{"norm": "rmsnorm", "positions": "rope", "max_steps": 6576, "dataset": "wikipedia_en"}
MLP neurons of a small language model. Each row is named by its layer, matrix (gate and up: input weights) and neuron, and shows model dimensions 48-303. Each number is 500 + 50 x the weight over its row's rms, rounded and kept within 0 to 999. Numbers have three digits each. A neuron's up and down rows have the sign that makes its largest values positive.
After each neuron's rows, "fires in" lists the words (lower case) most often at its 100 highest values on Wikipedia text that the model never trained on.

L8.gate74:486554561491515509457450579445444540567500452472508511432454466534522531520454533460445548508431528488507505485489589513530534470424469489406470525488543465525425521387446458533427488553477560485471487403439434485496581462595448489626487494448580559568533486470481564452430496446523538450537477469457498527492463509474490564451521572485528474475530536398575489403506477591601462490567559583465389524454433538558425379466424454505472431493452399473518543475422495477488440575474497569404477522511452553486562443543526556538553498523568475495399506490594540473583471411483489468479465507511627572516509509503482586533531520492581443566465470497520482574539487458607458497522469507531520417476476495532485477543541441545450459469494480491550467589454449469502514542480537
L8.up74:483468461539483555472391403468449479486429456514473409428516547473521403478508495453470457568497512524433474547511490582507494466555480445533562437372492524470461487519576576446470478530426477534465509484550464538510450424513447488434496540488639452475541377407477498474448409463452540508554605429437532524450539512510492483488462463453488569366495465504579521518559476449585675564508631422444519566550572507545513449477408570423480414526473453498512542544516600450499413471488557552510444496407440504506528459553427478494556408618565527560470517541518518509549497518429542468604421529430565507504561499519526430499505478478483417444485399498548543478547606501495543522586485464532641485455601491477427505467466376505486399547557480464509418519424558518420447474499554
fires in: "and", "is", "as", "of", "also"

L8.gate882:526594481484516505549515533418439525500560566524517591500566498496464483606486496512541534572522450589540535488487491479478451499535454525437523355444435574536461530479441608456451529575547547438412538462483473455500450479555523543501421395498377469480508509398513485508498479540513529407451449474480513525502480599505603508516469562505422442525479548570490482567567516460546576552463513408406421455510444504411551474517550483557427522561486570468556479479462527487410455513509571458558380572386572569487459478495601503467543560579558390460431518455582496507513495540506520504474497509544425602523516488515471484519438583535492453539450523492467531462467451527497506468502553581359415483418470425498616524464413425506523467401559502475524610483487536528531448503498508
L8.up882:430466484513520515503478542372391405509492583582474525427574423540470488455517547498519557487519406554444418548493543420358476437589556472438511543486543526538424447431514541507442469578534493528468466517470571442470455462546460544525550510505516477530501454489578513488519449542485427532515396464531559591493561536432597484482466472504411571563416542516497516587493484485516464517531485445459392464559529417488571472514468462592510492636508571474506472414461484458525483484454460446428403548479515441456516435516470488496532551540482495461482532496494584453510494513441500494500521497519442488455521472550517503589446486548451480473529463412406438421551471522479424405461548581336538455435372503420531434587530449549440531501545474512584534482465546463481433504561479
fires in: "in", "is", "at"

L8.gate262:533516507605467560556556558554519428439524463463549501506520422392508608442511512479565479513578513523534548621519507470484533539550546519616481575484568455600552541451570489504523539533534437553485623492476530475587474432536527496520490464488487455476459569535594562463510404489539528516581556555417462453487565513469462477491525466484517526563617556529582528445458549487471490344501498537438579527482526528545493518521460506546578493541488549521509489550467494541529501449420533486547420477475403438532536625473475550508472457545569431562524504512542441560608523525542575526538466558414518509377568517468489467462452466471607587485498471489502462507466511540557525525487565475540525574508493424503456529545474516475413463552478469536463400526470389515448548457557464
L8.up262:461513488460522523583564439458513524493557406471451550528463448531377505485517414471452475551492477442500545525445570559517603491519567513655478535558442409541483487483521444489564445508435464528469516463513448505545485488472416551526545423488560554531413410446537518501534434527593439509543519452527557464480503575548502497492619485611470445459497538480438479531491526520523531437483535550506474556475426496478540543487553472491576529483543487477464457442466502516554372521494570430484479429527539489546543411412555562552477535627420387517484446561385529501518485437446534474550454446510518480494520493559474620457520421486454514508502506495531557508501534621407503436564474475550495518508422584515496536533507432595448484570463506453507449496448554499516541484506502
fires in: "the", "of"

L9.gate545:507515511505493534551579460452500493562486443535437522435498530462500441543464466432466555546505469553520499468504552521473495492499447502557512538457468507481568377498472519456488571506551465562503465510381407499452505511576559497626434468490472442498544542464496563489509580536518499611542435529452521464581506500579497499471540443577524522529463484532489624573563548482483425517549512462431461536517433503347507513501453384422465463535441592490516489391491487509614488557473494506536550530503602509511509486499445542453523463470518441441481508522465559500454543475493396604550440614514472486579432445467602453484459404498478442532609418505412507505571472474575396555423477560426383539456535587481560535513528554399468403489537538470591520479452574596492467628538436
L9.up545:515504456527405479437504516445457465513477531522550477556524460531470476690470517519493459483568525587339533486432423521440466583449443490425485469568514522423471367532502415461445457541442409525497474541588498535471524493503414504424539511549505498505473538517502568526523537517499495513475505531430445450468529433471562512491502521450476496483470543524572482545512441423497529452511541519464535563416548439528522588442483487558496552448555518460422528481472548573537494581527543599458518535479404553553543516512459419532559544470516541496497480492498520497528504459516562503465504594577558464491455452519541451524428498425570497484514559477558533411546458648513593442481453503516419507591436418493503506603516493429559499483515590447478533426495468534569481569393443
fires in: "in", "to", "from"

L9.gate657:593583479484493434550488495483423514504559521484555519525578549442487470490484391521439440547458481462501439467523550413530579485467497504438543523535486503458422549527544556457450586460466558547406545520454521512493546515480531512472546489564586520437400454500528544541554487523428455496435504538546510450505488509570486471592441489483496436463449505484610493484500516496544554450496581467499550553512476467452543434463446482617607598498578509504399459469465526514470438557524500450428376523329479541469470498576584468510591455502431423473475504496512542436516511476605556552556544486560564499440547548441534455478439440533457562494501529457460366472605520515529450422638437535562563528536508462626580566537474496411488434452479497499519454547476495536454497544486553
L9.up657:492428507509582510483514530522477469556439567433489615551468515516505451544550591452620656558531504576485522493466602384443473491526528442570587391449484490449535513481521480469495503544511561543545491541560478467468482470530460403560513470510504466464549480495471619462484483509426446548564492543547529548530477563488469492498434531445499448500585486463494505480532598540535514497541616519535488446450473474594535515540592511518533524580501500475467422459572526465513532468496514444412462500569437532538510526503455530516558490478587445467630522446570419619578552488484498463589539462454539459563503491449429519396614523425479476530500531520496475480434502601515499482550533485536460573441558490415549541549575485426402582461477489560502501530537488508586481505520443
fires in: "on", "at", "may"

L8.gate615:447533403434529412488503479449583582473464496496506486531559534515483548600493497634472534504602536524545555486501468495478468557498524561484526465598535529436500517484489422498539515466528539516485483504463502470485582390541408520392492554420537466414476471473381479573521479532517489559440457406517571537511450492508482555479495509489453531483480498498542425480530503544546491451517526593428471470453488445417550591515555452546395378567519573486542548483498453447497461501551496469545466488526575503520458536463526512483505502495564462461530516463545457563583401580445494587376489565537437551577536554622526581507555586433509484473463454466411492607561459531471507543551621519431418519483547558554561486493457542411554519571537568482550520496474508573549518493519446
L8.up615:570480518468518527476528564460493530526556633482521489413477582419579526616564454519506481483483497444455459570423403512558399466608530472556525470412524545534500355496486531499551545592451518418497479523503489502515499533556473531501527510447481499470439396580514488591556496467564509542534495480574615499480404517500485535521535418448541581415466528493550496533530471481470566391488440550422531504500496391567614540451385472468430503578530548481574463497562517530543613568516533443570468526458549552527466552465493569554440524509498470525468460490534463474483568518480538525562544490524531469475474489535500559544545543517485511490461463461491427544463456489562436481593516545544426496539418581511462470464536524402524507466485528562473442507458529434500507586547526
fires in: "of", "in", "on", "from", "title", "with"

L10.gate1234:481535508574486515471529493516429451549451526397526552493513417492519505431448501474505546592489411469594449539515567511516416563543607504437493460469466464453479454549403599526448481475495513542429532457433499508504552448526438472568498571500442447500496535476442424524492456480567501499451519562453401527521487421482480479567481493510562446535538505402532590576495521457557495513526409533402396501503438431395500596544508589572464589546567525454517566539574509440532505406398522478457473527621524524564443501511454431495462473481517463559446466453499535406446488418508484469413429494548476474561435514417564437418500523537488500576476541516488534452548476432498419426476436460426564474425463450584538458584456535519500446552509373468560484482476531523497485415511492
L10.up1234:528407458533551543442432522509426435465452519467517505517478453604554598537502489469454507427482460549404490561426587557399492442487528568515534487595490463516474490470499517444496521426487430513420615586520419520517444453495532427443520478506503531487570545550538448533489524535555475494520565425586509491578536587491498471470537454476520501553504533529418487545534530483554549461467512453500480493368522499543515438488583438461473447531495518491579500522549506582535484486437575541510486560501443441517500552461474411502493502505433462534523564542474554547447515466485348605362547503502486519462490506423492514457508599420553445544533554472472474429485547483489422526402435545564469502589554479486525498544465509517515458501561472465468486436444557493450495519397573
fires in: "in", "on", "a", "as", "4"

L10.gate813:479493462631495498482524555525491440548550471573545598473486514511513511592597417519471377527497533528491506527426567551459496476437509421523540424480430570404467355552406497473534565506528413434492554515514458576463552441468513494495500608516515548482526527574479545394572458523424550515491497407460597598457428508531492558434520551356491491584493532473501498561456489548524534488506578494429446561548450524530454562406427555499544468575459430455449524593388515561581481524507585506529634540486493560563597441560496469444484528500526436485563454502464521479568539578498398501535444481452502470453438484514511479538538493553511486583463438502496471561487435517521599500488529544475512624500471519464535471594529515536537568534553463590500415552509551522479560462528463
L10.up813:484499528405545502445594476504509572477641394448531527520467442496522452525459498481508556543452526446517411533496448558538498448499547477559485409534507544558420360569617434541536588591522453461538495411492532501498537437470507497553531562521561583539531517513447542479542500463492540499397494439647443475442617530465591516569491515520511539465532607488511458567469554451477413566545602579475389537509462504448477554460502433460574502384459536448497517494498552557465561597483426529442576378440446592499549595557473421451394565500554533498483519502512524489485441516540490490480478554525534539579476432623512531467436487483506473476562470531490465515572539492495504491520482506585450519533449467554504505560414445434485500522527458512482527535452460549479646465482486
fires in: "in", "and", "of", "to", "a"

L10.gate1301:482586508436486539556486525483455539496586560484554537418414567440583509454400425440592487482484487484464412494502452521536508574525451531573550458456584480468497519498513484473391486451451559437547366505487547430524569530534365469520541523509497587501646477488518527441569497436557491484516522466434473500498390496437544394569527440471471612505578405518589542551517579451590497515481539500506493515470532463552546548484482470515479543534524541543500493455411545438570476472529485565518527592495491486464448430477454485587510493486516447550482548404470542430628446538486550508508469411508501472485531477433533582423555477431516521404550555521557440541575458513561545482551554528449487472495511456503477508492566539481405533497487486524625560538528456593508482538505567
L10.up1301:488469465534540449568552514481529490505491551515546495574511523531488367440569436470423579518424569523519465511490476542511471550609509521438504506426481537463453457538511531525481497487516492477488479513459550441517412473534569556491536549460435529476358409464535444509498559528457540532505465432461537399542484523502458444527514498483565539633413605509557374512454551468578525509476489511415517482545501562460509458490431519498537544566469560541476536507418595463532519546523546413604501534461568522479540465530456485512476491567534422551477552490551531474434515420493444523504562505478525491497474525466440451433520577557465575436485519444485497557470544460532504534606521520454582450473472438582502535491612350538516431421526468538524443629561517473544429481503421
fires in: "is", "was", "on"

L9.gate412:504482462500493473433514503579525502548606523491518385569573513509533456546546475496471468539395502493440428343468519463524497528577507555477531480543454430463529596434534480509496568574470525466412648392539512453493547450525508518596487480438432509370529438617466513481469490439489367481473522496508461514582567478430572512519500448595516482486525507490502582504520476526549520451468552559506530511448437451392455515551570452551480483535487463486557522459458630424457522491569436426575492584421465523557501492525476522498609539560554569562464534454460551481592554452576542556485487466492511499480563474501390466370512533537511413479527542464509484443513509484496452497551542521472527479472426553474538462431620590509474463526533490506500467590465422511562483506459477
L9.up412:515460522549452513491438462517494456453549481542456550499538451459440537520483523600513515554496546490465468494468465539500460495546518481480530393530479506494485568635540478526505520534444544560439497402531549502518479406519419540592484493523444456467504490513514573435545516436402359523476489540476593581570540436473540536484455535390474425534511465451448503462402521535536553432477540462476554546477583428400548483503549451401474560591501512482468485438481510504478453377477444542565450539523546508656510586473408552493533575392573524541444480543478528597541552517502476540547466535514577567503515502531496493554416512520535558522516442443542447383523460514558353476553474389445508486439565504439495345467524522544413430520543519457459381533557431577608530493424516
fires in: "for", "on", "first", "a"

L9.gate706:441470461589538440519475466525462491534501578494491556515447475390491488545397488457527516509547458472476492407475522439565486584552571447376545486531461515508541617525463506492530486488521561544486507534494531506579477498439468481544427576527540439607515436532545540487484500488492554550459556560527481487514427512454538483519550468574553607497587509439507484482508610483493459494484509525616478455473449507441408482465488421501513402584582535537508488639408473520435436382450483463568542415485508611437467467503528435495540450425542445501492549538527558449426385459556539579470370445469506523550501515480449536491480547517463533449566452515406428527425524549490460530499460497477465490487498470499507516478479576592478476564529489464510519516487479533489452602403535
L9.up706:493465488495434507551548447708473468504439422451580499572476416538533497435489476481597473515480406561457566519592525480507566508507499425466506461570585453420528595564488518500504487451514586517436468499506500499626507524492633481500502530634464517562514559451542516528542512486396477440471361529521470618552501486468443469512467481555466501524594507484503476514407499438488424559508493511535538429403533502463494428466564561552523555493491522435538499492412477437376514427481428526449515533425528541392456485546438498506510549457512518450509556539455398486526524598514525547421527453565482450522374507516502479570519541495477460481460515516460529541486445493483543530590454480477412497531449549567498404501525476421518465525480524431479592542506571518527374564408520
fires in: "when", "however", "addition", "as", "after", "if"

L8.gate350:381467452548468527511457524413443455524506553498524535504511412508479495508564543571570497534554521516448545493460543524526535558415484563494472459479497483471532415499461489485551507508473456434573454479469480585498419471555484561467556450489479490594483486446474425508486477494488414561512536573471442562399527545498571515536554471631454519502480456453473598387469485497506542475550485616465591384418526462593532570513471486510542552452463515425430489491440500487452470406460585513561431420483453573479525616477492516509501512480508489489461512472534484483464500460628425469440415444533494381515501479420467429450502513526617561535520431479615560510578478479519495439548536470532455531495441447528442558471491466424536492569549589487487399468445466472446510567559524
L8.up350:491559415467470403383498460467557494456608478616538502561495498438479447446501439516403521483429489381496531530443509514507537518534523494547451452515464534554546488418462491479428498568563556533500473412532493559479443427495439471444558472513514520540565416428491499548507421470482461583510475546491479510423511559502505499671562428497444480525422507484544562527485500462503498492523502505482527498421551424506497556498493534463548459425547514481511434458564511604524483435394534476517500496527502573473420538563498450550487444491541438457470468510456441526530445447586461568523437488468460486535447521445476533539435560448533491593480457471495513570600401521538459452541553586507473489522472440444428435506537553475539590510607427510667512476465507451535582473485426
fires in: "of", "to", "the", "a"

L8.gate650:562529480555455474403507439525513510445445555586491521575517549550499576429499483537506596547463518454519557488429482502545501544543581592525478503504539525381591566540495493501570563452504367534562491564573469483482420458474558500419505417482440481495483503539517464520393369522530498472524549471545508497486518510559520493544480553477590487398414483552515491515496493454478398451452483472612528473427505548492534454448521451542428531511464500512469456522417532506515484412540586552582530457602463479503548545488550469430475498474577604505460440560547372478488474453481426576392506566447515506533519454549449531560500508448505529495493566500585472543491517503480515510467539528472528565494503577497547538403507555488427494540447499429479515541526443584518547535492469
L8.up650:535554490518515497518531465474492406469543524475440519624553530552517466499534474630564531415580471428569495459584548572458507547533513577524509536561433448443531533486525464510494473515529451549580521498558499592507531503450524506509505421532430462518445518569436523564485499426456531404497483512508457550593500480458555441499560529520437542428445528563473442486559562421402397478449522580527508566508563523341570544605591494467496591468503421488477526510545516484580478474522500505430513443571417509446510566548500564457569452524603565500469483481458417544588565487448472513497488554431529464508567546480413469531506534558489479500486514546523492528493440457585461524452493572492510512488466487484566496463519565538500529574574544530583531482606449542488603545460489
fires in: "by", "continued", "began", "stopped", "start", "started"

L8.gate230:445496456479511563442438652495408413546554488446520524497431531550487420523538511502434462429477454504541481485477486508490503559531528473474486449497441507540454453463487403418508471417469462467506567474482479498439454420579535497522481474404482461370521552483436472476562504420544480509466522566569595424479481560546499466417575586491547434521461508524566526555493512453498486436520489475477412439544470554557500578541419407531523483446426467538495414487554464503577522535492433459458471577424456499425529538499519524507473437405444431502593623495449515496542516549442479469454459499475530540464452490423474476466441464499516529558435493419514485572546479351564441464507554529462468451573500500524501514474620586528461571465523514484439389428401528656554540560570497
L8.up230:520561463463522530522419585423509414452525427461522493468512461527414450410484583496457519464409531505450528493484463445403530440513394476476449503468569440453515568529508474571543412499569514561540474430480603425522504516452476515558478530486424573476449560569426488461465469440594479484429480524508564538489510545541506444607535517555530481500503601524559441572499469461477493538482441443424483452521483498499481464507523520495567586468365514448532468500456632480488491448458441553450499505490540531377524435489513433509545452509540514561505550417497529449554431436450464491506501414498581557543531515444370530511439514527499525561549504489445533622557542437477521500502551533524590484573486463516467518486581468630471492429494544474505586442439531569602491568555483
fires in: "were", "be", "are", "been", "was"

L8.gate570:465487556545507487491498561501501487436415461539596493475543524452444421482473477589487549623509419509478478440530502538541461536524507536508542486580436484555395489578565519504487487462561431465530504513495466483526490552526481503442463518467504499502526401424531498553431501566527437521506594567481550455480497449593498531466546509437507470546479466512472506520496455534548518477531514543444531564450511422496532600447616469573421516556438590536469420517451494442499526415534538516441496452554527493461507438415485545543573523486574544443559549578560490516468532498598509450447439502474525503494507534513519399530562536556561443552543521442532481624481517473586532470569562494483473525591424501466471646469504550399517620467512411448467488432514532516514472472469453
L8.up570:457428601560466505509420569558480433498585534525534528560586543470390539529529516446413540469470436483574584524437497477503500607503496539441538473500523500554529436477466488484554569446512401529445562418476470512536584511513501450445526441508456452460438481486460532535426405462591441517475556550620492503471405541398507463555538517528523482515547479472463548544416543471461571487516467407477509668578464456470514460504443495412596497480582527456490492454507454473445507512518483467417586469495551630564472490613490563536494431466515566429480478549528402479544493531552497575449533519451473432464432493525541467496537504489531514561543427480487517505519439513492526526459543450487421506526489425505529553495513521553509552472453418452507522490607508493512525427481429
fires in: "by", "from", "of", "between"

L10.gate619:504485500498485548484446552518548451424474556541575477496482458508404504473460489553494466572492515571459467420485562523509560426515542570508530510488521480477493514450392530488481568532464548513609580495483560468525569529454559457448481543609506462540482587568473506507466462498456657504494540495495488459544501544565384471589416434528474538507467464496551522421477503535582487443480530431528537511573549416580595518455514437530583523554435466536428468486476540432561512538392516526501563541457512482495632485566482517556543508431543473544500476622611546559517557561581555467511527476546552603562485496523504474513527541515535540621526465561431567551485487551531468420452495436501486409505484512448495416526568436442543473456502442503407505535414509610507418558547531
L10.up619:500434493537372548475503511534548498510499523495507537551455551510463456438533591611536459566437428546568527520565503456605451509473519513452490500498482552549478500468473452520495434491416450506480478453493464462539547493486554538477615501403464395606532562507600497508542555515520475447578479537460459483552543463524504494527460425455549530474563538499511539451393607414465552469529483550519331437466557488581553583542546487574553470435473475477590483507537404534490469507447510344497435486555442423568460512488405482542542399338515485503599543544659487569477525534559558538498505525560450433536517456543524483561523518471437463496583525514437559552424427549571443468569532554402450495478439513519485509463535473614497494527533432514472537460404444533485477491420454
fires in: "as", "where", "we", "there", "however"

L8.gate1293:513511544509580530505509507482477493502499576555442541512625472522560520474576457569448594569449473505455567552521489551451566446502530530520490576530457541489528494470499505397481391573548505510417477496525496493497465417533420394530494516472511504450417532556482553509540402494490469475499449531476542537524578470546498465521519503449644509571520439519546395434494573426496505521475514462513561521551469559423543537477440438545511548514557426502515372528553412408464547552527491488397465563527598528611488462494444425484474569516507376453621508416535564518462516482510497565510486543504514528544467528455471494420552508490484571512640493500425518572542529483552560482549545543493450572534481544530520527545575537509491469437435519453475498444444500486460536550512406
L8.up1293:519565476477546548499460566483521411471524583542511621528525483498540498556489385488492466464485490629463486568554499449505532547477495618486531477415534527477412503573457499524497497510408447511477482564469463460462586470564570551548536506438536496454525531506511524596515480524562520504529458590492462448464552471508485507473431585359595464486539507600490471542445505454523557540496461512453508481589441522407568507463550478523462520507458421456495600496438479589578481498536510557462506464577444515530555505539563542487531603521485500530611497491469486485491516475434642501552458497482525438584500560468456535360515451528467509518450583573468443482423500543613524493539497446526468554515513589407531515513520585549552535547487490481481476504423393455525559501468506
fires in: "to", "with", "on", "about", "for", "of"

L9.gate341:544490555465504492513501524474473500468510466473557452452558595416490552571532430501543509527639480462542526544549517532430538470498499538488509566394461497485418450394521474534487548515553513565484439580447529531522530508490484443439536545383461467455418421578511539506493457528541508535558579507457543503535533530550524489566462452509473469586557464529434512448561480542565462568481502539423491467486541411483593496487513403429531560497541606504418428558556534492468586537515480489480471457511452464542490536443475493549486476612454545480541493515509475474576559495530536552559375500519489486549424472584502452525403566559523486487531468546561552450540485550580461410550491546398497508444459539458518476457482527395469530627547475438481549473474618498551414536493546
L9.up341:519445521428556556492562544398518533440551477526441517490432551426470457524445496583499516540548567495561569562421559594544600467496464478517518477619547492580419558544506519502524452529525558501472490527504489537476519545495553516485525521526591491443575522538528525569519472468489518456518546443512473492430479529516580560558476513512548501413453609536543485498420564543573503589449541571527462569548574449555574521548507475513432532520496487456467560433483508441505496500541489449501515618424467523559471450513476538531381517488507440504541530505513543525546551484392491570448529523553440412490507462618490528433511494480555556514463501480450454505510513562398602402519557427506563382464462473496526589523507582492426447592534464606556516483467461517469538478505441
fires in: "first", "for", "one", "some", "of", "many"

L8.gate1131:506456520509516611475505617524506483460372668559466521574495482495573498520453421506481502565473460547550439559483560434392528490559528467609510440470616473535559447553451515490519546491530513448517482457494541531509520470462544498472542487500581468520413496475384510521527531558461495579496503558456542447488510445522593494540440483534576510476496587453466505440407509492401431521494558442430461511523398457535455557422493522501579536524507546569407572529525542504536460490475470350505505578446460531573511575543468559477545412499475534550519470465457496514529488457511517499518613489593462520479538468435466531471486474544443463477521494485488386531504505489430584532446572482531514401543489582564557499483473545479560543529534492536426496532532546459419556548496426
L8.up1131:528416416488510489489529542490557437428425509600493478524530444440575573455449479483470500471457456552493527554477528476512477464440518425506484525464491522432424538526492478496518534546559545472517536438471526507468525503435532484519454491539534574600533491471483532464467553543546466473497523553466518524512596523518533485434482471472516489408607545466523561448442543586378465588452568508440445583526536494500581503424605553401535395473511455482362579566489568513587518485510549498465479566523428469468540534490491529465579488448521511437498486413448476478521457534496581539467591481501509454495475531541430671505546494498408459527395540493587479515417485498522619516525542519528561501511471429475514521447512419550510525580489555472490435397548465561499510502561407
fires in: "for", "to", "on", "into", "entered"

L8.gate277:497508496504539486540428457612430473499463552381562537605415458430462514598475533557440488457526551508559523493504392530555497406499457479519530504549472462541507535504554543468411568486445501500531514471485437476476568472457460468522464458444404592469423435498507490571490482475491442520567578460486503508438391524517550465508522534575532544549452542467490544454415543508524470443511411460421615557481557492466580575519435456512450508505527562426615376536502494410530545383535410525519449534446526622437524566529456397520532488408605566432432440505509548480448470505489497591481512529434569409499523550596571507519452478490464522446560488413456458498552508497547525457430506592418551502584526425444525539577438557391415506493529510489471542406469514458474547529421468
L8.up277:534542521484403544502355504445515554387535570579473516501515498542596492489479534490524511477516543503557514560583571459497526515532565458458468502520454577525585458497527477543630438493512581551523488477504548374565478578498439513479403560493498465446405535476496566524543468550522427492498533442435539497463614436440501596452461534464515458538479393577419499522512522402511538554533496563436557495561514529438548573484517478652573517496451563568547577432539393446507463530596463525454484496500499461488596481494483531529495485491509477535465424438501568575498528529523526524497527565518508469442491501455483497461575479495513449497613442486500419594536441485515462358538548480620483562511474460470485480469466468496461528427547555526498421459516500568508495479538444
fires in: "from", "of", "to", "with", "for", "on"

L6.gate924:529468454504454478480487544431481543426441547503536463504479491377425624624492592502503567571409425516529500381551465556489533512552497542471564408502489629490424523591537449497433496463576474457513544549543514454560587480493516565550448606531466499471562584490525551476466418529517500452517519517548597495583561467483584500462544488444415567555494469435547528538436481533521484494508436440578537556538462483440457468418442483570523518544538616498564518449520437515505508495576582472614531489486524437504538514454476542504457409520560552488439499464521474451449519546437465530464534474535513434546442506528437454532439582467371531494564497445530431509444526452421440576461469571500478445464600511485479568537495557434488517537487523498503530537537536397536545505482484
L6.up924:506551450477482498484574563460504444499440487518549429459526510515548518484430574524547461516446479480440504534523504564542535581454534553513541405430425566447449507559560451442480449506540504501483507532537437456577500583487513400542426532480441483566425590395593590420473553520534457534438437528561473502548444510400492544554417498510402437425441435532503496474541526492548546584493570481493543534544552507427549422532503455521535596498529486488476539507398426502399411533538513572569555528453512570491486504515435476521526555490420533520537523446616498449573516593533414472469510557576482452421524466553526448528523543489507477470441543434508468494448523454493520540410436546465464369463452555460582490518514554448541496506429546582465503471503523525496479621482540
fires in: "that", "in", "by", "at", "it", "this"

L9.gate852:426521473458440563509470465434444478502597418520480425495474548398557514556564478437454583448365463493536485580423475524454457567541494489451564438465532530456452487500422525493516507445459481498416438520382509559543401446509472503506464521461511491413523593445558501531486537531503515444509527620479537471497486531463481497486503522557466518549527524514623497504467531562484516592476555410541488545420471490429539504528418539512505508447440492479486485432564534450519454516546535495502484616498425478510361512493449494504404497433545490466584509436579525582452537494558410552549404559519576522579517561511483570466512554581502460450499446432562592510530484527554512416452491574477534459514448523439505441507436528466518589509518579527429430482424535565497440508535430
L9.up852:560444436512557436543475592491474448605461498581489515465508509559526558555465425487448451580453472473611532564468540437585436504479598536513500447475483552487420498497541488557600503417496495552388368481546532533499530553474591495450526507497514581414420514520470564560561556570466463512645503450462533431529490487527589572513406478534531473473462624444520539534553541517519566430509534500492486461500549432497530583489554475568538543513464478434505506520505521464548518490445488513462512531479423456505513517526431510614491442493521538553514448481431533559515475488489443568537436408421515518575498477572470526509617476453555454532505492448496438488545581485497525483616477448526428500541444542493474599466325492495560482400522523460552521460622504464479523559467508
fires in: "a", "lost", "in", "the", "first"

L10.gate1509:455591499485543445494551529498378495543472476466554478545476434506489505543504402500390492463441472485528480514581510473579498460528468421540483552596535487394412514501482478424528533507556586466492508415496596617426534459456499529524547434579500538457547431506522515527517564501510577537502515600388541456505460468521526459488479452445517410475514479571506536522498557477478537565470546491526500492668415477470528539402478508541549475501453464503467515526447588494509560641497530438613494517525517603543577438433494445449518489488490476516651560534551525522462428530572483495515464450489517594572495534460543544546471483453501497565495509431487491466527503427484544562500402431545552477497500505504513535500589534526473434459529434494528538480464565609508562490527518
L10.up1509:495466480520511473480472605537526478506498559542609421455511569616531488518484487526526496495506532490612534579582521473516599531450483491501477515489461488458404526562518481477452486464603490522567485454553482544527506569439556469377523530420550491528478552521404526513553481574508399580471539536504566428533449562494521519561405491579490486563458512499541457514469474566459510413445621497522481395451439590561498462536459549537503507687591509485568491517543563375515497492538488496455456451561492466495585521599515528445519502529533564535509493460468482528563511551579548516474556547510517540564579526474514472537515526537490529561503499535553465462483526531426541455567451536511507529465446462559492555521480519477578535484580601582467515472553469506402498491516500
fires in: "october", "may", "september", "june", "august", "april"

L10.gate1225:502539354519568515450530421533478441440504468481479483499624549479513570502495617531462459474432482489563411541471501513543618462566494408479526538499514483556441563536464537558505535451405594526487460469586495530487486511566429470555576498412580454430535479491469526520515549583544490539462547475420508574477506403463539497560518480448467528541478457416391469483530523509522562438589434513497464520507521495534470549428425496483523478537433630537594470537514532413533486500568535441545487548489532526487486555439493504584514512480455591496403500506484526571504432388437482498565463606409498536524439455554524455502524586482448421565491460501526466481563414537532487450489512484484452505498456522520525377548482454451431546515499491464483466411474508572524505479425525
L10.up1225:448506527587496497435484455399476544510496480459534460484485529506523454525434462462511497505485484566554548493563528530489498480447549518426472486480555506581466431579536500491570545487475543549538453448542538519494498521535420560386467485454555450490473451504560386474427455502496485524417483529448481427419526446483615555517647569468406508509433382465534470391632536500479512572541501454509449466494468488454558527556454464473537413550498504547558556459546570449486473518482444503572547549569515482501460484524470553563519494544508559469633517526516532423472471439553420570498507588525507532471522491568485469559482422464459508543557463550603523520505558514600386526504463463539635486524435555434527441423522624466511552473493471504452464425531529456469448522571526
fires in: "of", "in", "for", "on"

L8.gate418:514474467425521482502463510492570548443535519542509414491439570497484527522590565444466491534437499554510537451450517517442509510470517495523541450532507416421440482620519515493469542473483434584491446527489514409473407513435519543532438472450492520438578508489495591412488582346573485534461529497427511570502356476538519507545505502479553535424545482417532419549468549360607527507457315522466493504448494411468470451522502579578530459571495542552458471468503474509530555407457498490562501551519576476507415530526508490476602519496517524468476462484588403455537437463562540510543488490499434592486486550465611583547506480484601508415495455475487475514524511510518387450515476514507548508485472453486480563580454455421478481486549509540550480600491473446484530376456418
L8.up418:457519528534489585557489472587450475524595487479432529556437574480540562566486553470551637535499556496425649484474461427494597472454503477445518482569514500520486452420473515424439511474423546480569458400508440463548521551501376510465471522540598450551514553496531418456563493482460575537520493413448446488490459485573571440533602514570546539505489619521581486547530450518489488491518577396598534522563481515444539511424481486469565486534532489607436499553408562425538380437467489479527471480544588405489490473510471591574534453497482522556405503509557525626384511532520510506519512506439503406498523488477481515500550558530450460474527538582488451583526514459496541542527491508526422565464405522501449547503454530501541510547498511406553538595526493418473513593497416
fires in: "by", "to", "is", "was", "of"